{
  "n_layer": 9,
  "d_model": 160,
  "n_head": 5,
  "n_kv_head": 1,
  "head_dim": 32,
  "d_mlp": 640,
  "vocab_size": 4905,
  "activation": "gelu",
  "norm": "layernorm",
  "norm_place": "pre",
  "norm_eps": 1e-06,
  "positions": "rope",
  "rope_base": 10000.0,
  "rope_fraction": 0.75,
  "qk_norm": false,
  "attn_scale": 0.177,
  "bias": "none",
  "tie_embeddings": true,
  "parallel_block": false,
  "init": "normal",
  "init_std_qkv": 0.107,
  "init_std_o": 0.0,
  "init_std_up": 0.107,
  "init_std_down": 0.0,
  "optimizer": "muon_variant",
  "lr": 0.00705,
  "lr_mult_o": 4.0,
  "beta1": 0.9,
  "lr_head": 0.00428,
  "grad_clip": 1.0,
  "warmup_steps": 200,
  "schedule": "cos",
  "final_lr_fraction": 0.0,
  "batch_tokens": 16384,
  "seq_len": 512,
  "doc_mask": true,
  "train_tokens": 192800000,
  "steps": 11768,
  "dataset": "wikipedia_en"
}
MLP neurons of a small language model. Each row is named by its layer, matrix (up: input weights) and neuron, and shows model dimensions 0-63. Each number is 50 + 12 x the weight over its row's rms, rounded and kept within 0 to 99.
Before each neuron's rows, "fires on" lists the tokens most often at its 100 highest values on Wikipedia text that the model never trained on.

fires on: " season", " episode", " Division", "ms", "ages", " and"
L2.up433:52 53 33 62 45 64 62 47 38 50 54 51 67 47 30 53 57 38 55 52 50 48 43 49 65 37 40 34 56 40 66 57 68 46 59 53 63 68 32 62 54 41 65 52 62 49 52 38 44 44 40 45 53 54 64 54 66 42 76 67 37 55 49 17

fires on: " cons", "ay", "ern", "ent", "hip", "ess"
L2.up79:31 42 72 50 67 57 50 41 38 46 43 44 51 61 72 66 45 45 50 48 38 36 62 57 80 49 42 51 42 64 48 64 41 72 52 65 42 36 44 37 44 29 49 52 56 64 49 40 46 77 51 75 68 45 59 47 63 47 58 48 30 37 54 37

fires on: ",", ")", "),", "\"", "."
L2.up203:54 54 49 58 47 57 51 44 52 72 21 51 51 50 63 64 38 31 45 52 57 55 54 34 45 46 60 66 35 45 44 52 59 58 37 42 34 59 57 55 69 50 41 56 40 48 60 34 21 47 62 48 64 28 42 53 37 29 58 64 58 28 47 31

fires on: "-", "m", " ", "ated"
L2.up323:63 45 63 56 47 40 46 44 38 53 73 68 46 43 29 54 46 64 37 52 65 33 55 64 70 61 57 49 56 53 36 68 47 68 55 50 78 53 72 71 49 37 38 86 27 44 46 56 46 64 45 41 49 75 54 42 60 48 39 54 51 63 61 44

fires on: "D", "S", "ess", "art", " sub", " trad"
L2.up451:50 66 50 29 61 49 33 38 52 51 62 39 38 43 35 50 58 76 48 56 40 43 44 45 59 49 62 59 48 50 49 55 62 37 70 45 49 47 40 46 30 75 51 44 35 73 50 24 46 60 45 46 45 40 77 41 64 43 69 32 53 52 49 62

fires on: "s", "ces", "res", "-"
L2.up506:79 41 51 33 42 54 64 51 41 48 59 51 54 71 52 47 35 72 38 45 53 36 49 49 36 66 63 44 67 50 52 57 49 37 46 21 68 53 49 46 60 67 62 33 34 49 70 63 43 51 63 52 53 47 65 68 42 31 44 55 49 70 33 45

fires on: " and", "re", "ing", "igh"
L3.up168:62 54 53 36 49 51 58 38 43 40 74 33 47 54 77 33 46 58 29 66 59 29 49 67 36 47 42 61 68 54 55 55 40 43 68 51 61 52 58 54 58 42 67 59 35 59 44 30 52 55 49 52 38 39 43 46 49 38 46 73 45 87 55 44

fires on: "ar", "im", "am", "ill", " Adam", "i"
L2.up40:54 56 49 65 42 62 61 37 63 53 31 49 56 17 53 73 63 59 41 74 29 46 47 57 60 54 46 59 51 50 42 52 48 35 37 27 48 71 69 48 78 60 53 43 43 46 56 77 51 61 35 51 44 24 42 49 60 31 48 49 42 39 45 45

fires on: "ult", " e", " i", "all", "e", " ant"
L2.up627:31 39 61 51 49 58 44 74 39 47 43 56 51 41 42 61 51 37 48 33 40 54 48 56 49 52 45 48 37 67 48 67 41 63 40 49 52 44 51 52 57 52 20 44 61 93 31 76 51 64 69 46 33 55 47 59 63 42 61 35 45 57 65 60

fires on: "V", "O", "h", "I", "H"
L2.up482:48 43 63 35 58 57 68 50 40 45 38 56 54 55 67 60 41 63 43 50 45 64 55 46 52 58 40 48 71 52 43 65 47 47 22 32 59 34 60 51 56 42 54 51 53 62 54 51 51 37 53 66 46 27 31 39 64 75 51 52 37 61 59 54

fires on: "o", "ant", "ices", "an", "ice", "ule"
L3.up381:51 51 45 52 45 48 61 70 52 47 70 32 44 40 50 39 57 43 37 37 28 39 36 42 72 49 65 18 52 47 41 63 56 25 28 63 49 57 42 50 32 43 74 57 37 46 44 42 36 42 47 54 58 60 64 38 51 28 45 59 25 45 54 49

fires on: " December", "or", " May", "ay", " November", " September"
L3.up567:44 41 60 48 54 42 62 36 60 62 45 60 68 55 55 33 40 32 45 28 48 57 17 55 46 79 42 51 56 20 38 60 68 48 62 74 49 47 44 46 45 53 49 42 58 37 51 46 42 49 26 69 56 60 60 39 45 36 37 50 74 33 31 60

fires on: " a", " o", " t", " |", " Chinese", "'s"
L3.up117:53 80 32 39 31 55 57 64 59 69 43 68 47 50 58 52 66 48 49 42 52 60 33 64 35 47 46 59 62 68 65 40 60 17 37 36 73 54 56 54 26 55 58 36 48 51 26 52 32 40 66 59 60 60 55 65 44 50 59 46 37 50 78 43

fires on: "'s", ".", "-", "end", "9"
L2.up290:38 33 55 44 43 49 45 44 52 67 79 35 77 44 72 42 62 50 67 54 43 24 54 43 49 42 43 48 38 49 45 66 55 42 27 48 36 41 40 31 40 57 31 64 46 42 63 37 81 59 63 53 61 63 50 51 38 69 42 36 51 54 61 54

fires on: "V", " no", " ft", "rit", "hes"
L2.up421:39 59 63 49 56 48 42 47 28 43 62 50 36 52 53 63 64 65 47 52 73 40 51 41 70 64 43 53 51 48 62 64 53 58 42 49 15 59 23 63 62 41 55 63 63 51 35 52 43 56 42 41 39 36 29 63 35 47 50 52 66 41 30 43

fires on: "l", "ir", "é", "ar", "or", "for"
L3.up415:43 67 40 58 72 42 44 56 45 49 55 57 47 56 25 65 69 72 63 52 39 32 22 42 66 57 47 65 42 72 50 38 68 51 42 53 37 43 45 70 36 58 66 49 28 57 39 68 50 44 51 61 52 48 62 62 39 48 61 63 54 56 50 34

fires on: "/", "M", " re", " ren", "p", "E"
L2.up325:64 68 31 52 59 54 67 23 50 61 44 39 49 52 62 73 55 37 33 56 68 42 46 52 29 53 51 52 67 49 59 43 43 50 50 52 55 48 50 63 43 53 51 71 31 21 51 61 27 35 69 57 43 38 73 77 45 56 48 70 22 49 40 64

fires on: " The", " =\n\n", ")", "\"", "'"
L2.up632:54 49 55 31 60 71 39 38 59 76 54 35 53 47 60 39 61 61 35 48 60 57 40 53 50 20 33 71 52 47 40 45 50 37 31 42 59 49 53 60 55 37 58 76 34 53 55 25 65 51 39 20 34 41 72 76 42 42 74 35 40 37 55 49

fires on: "\n\n", " and", " form", " It", " group", " other"
L3.up483:65 51 39 41 61 57 47 64 74 35 59 54 48 40 61 40 58 54 69 48 53 51 46 44 74 64 48 43 74 55 54 47 40 49 47 53 61 38 63 30 51 43 45 51 59 41 56 40 33 59 61 32 48 49 42 46 31 44 65 54 55 55 44 51

fires on: "l", " al", "hel", "Un", "Al"
L2.up197:33 37 37 49 61 31 55 42 42 55 55 60 42 72 53 41 41 32 28 48 57 66 36 48 35 65 45 41 46 73 49 34 40 40 33 46 43 48 67 53 81 62 52 72 32 35 38 48 57 42 41 44 15 65 51 47 57 21 47 66 59 45 50 66

fires on: "ices", "res", "ows", "line", "ores", "les"
L2.up285:39 65 43 58 49 58 36 45 50 57 50 37 38 60 36 52 60 62 57 24 46 62 60 58 39 41 53 50 59 46 62 63 41 42 37 54 56 59 53 56 49 54 64 49 52 47 51 45 46 32 36 41 50 56 37 37 47 53 45 50 43 52 28 31

fires on: " with", " dis", " by", "rom", "978", "\n"
L2.up377:70 48 47 43 73 63 70 54 48 58 49 50 55 33 62 43 60 52 38 71 44 58 63 49 41 40 34 37 48 53 52 63 61 45 53 46 28 45 42 47 57 55 37 57 53 52 53 50 34 34 61 57 35 41 53 63 51 59 57 53 34 46 55 65

fires on: " l", "an", "red", " Le", "le", "enior"
L3.up125:41 33 63 36 37 45 54 65 39 65 54 38 40 55 49 52 48 57 48 37 30 55 51 42 73 51 66 50 33 47 31 39 37 59 34 35 54 67 48 52 56 61 66 49 55 48 64 61 76 46 62 48 48 57 54 49 36 41 53 41 32 56 03 39

fires on: " pro", " ro", " Ram", " comp"
L2.up458:76 44 35 43 45 84 45 40 52 62 44 50 42 48 39 37 45 66 50 42 38 56 57 31 62 55 53 43 58 54 47 37 40 49 29 36 56 71 46 48 62 61 44 50 46 63 40 65 43 67 33 59 53 61 47 73 44 52 39 53 32 50 52 42

fires on: "==", " re", " which", "ating", " only"
L2.up464:69 50 56 41 24 44 36 60 73 49 41 65 49 55 52 43 71 43 47 50 36 42 31 61 55 35 60 35 37 46 54 62 41 50 66 39 61 65 56 54 62 39 39 58 42 55 55 48 68 42 85 49 45 65 49 49 71 56 69 47 52 37 33 40

fires on: "B", " sc", "b", "202", " s", "M"
L3.up103:38 46 54 62 38 50 60 58 41 69 37 77 27 34 40 58 46 57 53 52 53 33 72 36 36 57 58 46 47 46 46 58 27 69 53 41 59 58 40 37 47 56 42 47 48 49 38 60 40 92 65 50 46 52 54 48 28 45 50 52 46 36 45 25

fires on: "'", " of", "\"", " et", "’", ")"
L2.up471:55 36 49 38 46 44 48 21 55 49 44 42 41 26 55 51 66 58 50 53 61 43 68 51 39 37 36 47 61 62 73 56 42 34 50 62 51 37 45 47 92 55 36 67 48 47 56 58 65 28 54 54 63 44 68 55 47 58 58 49 41 35 56 62

fires on: " for", " under", "ult", " all", "ud"
L3.up431:58 51 38 68 56 39 50 45 45 35 33 47 76 60 37 52 67 58 57 63 47 65 52 52 54 70 59 51 46 69 35 70 39 53 68 58 51 58 54 52 36 31 45 49 50 61 42 43 68 54 54 62 52 34 62 38 32 52 44 37 62 32 57 57

fires on: " to", " qual", " also", " not", " can", " accept"
L3.up392:72 52 45 52 49 18 55 55 45 38 43 76 38 38 37 55 49 49 50 62 44 55 52 53 48 32 45 56 78 62 58 44 47 55 36 63 48 31 55 56 39 48 38 51 37 49 37 68 64 45 52 46 54 55 70 45 58 68 61 53 57 33 58 52

fires on: " |\n\n", "\n\n", " exp", " des", " d"
L2.up621:38 47 56 62 62 48 55 54 54 54 49 52 64 44 32 48 72 28 22 55 55 46 42 27 25 64 48 65 57 58 49 48 64 49 24 58 45 75 40 63 57 44 28 39 47 53 51 46 46 39 55 45 51 62 45 53 45 53 71 69 48 40 24 52

fires on: "F", "St", "H", "f"
L2.up100:54 47 74 41 64 35 30 61 44 54 58 57 47 27 33 48 40 65 50 59 32 46 67 64 57 55 36 58 55 55 37 39 66 60 51 26 72 61 42 58 64 47 47 57 40 43 51 46 51 45 58 49 44 53 43 59 47 75 60 27 41 50 41 42

fires on: " to", ".", "s", " not", " of", " in"
L3.up100:54 75 49 14 47 55 51 44 49 34 46 62 20 45 57 67 67 42 33 56 51 44 52 38 54 43 51 76 54 71 56 37 47 53 47 66 60 62 55 91 52 42 54 38 53 71 50 49 49 62 60 50 46 48 49 53 49 41 35 70 58 47 38 50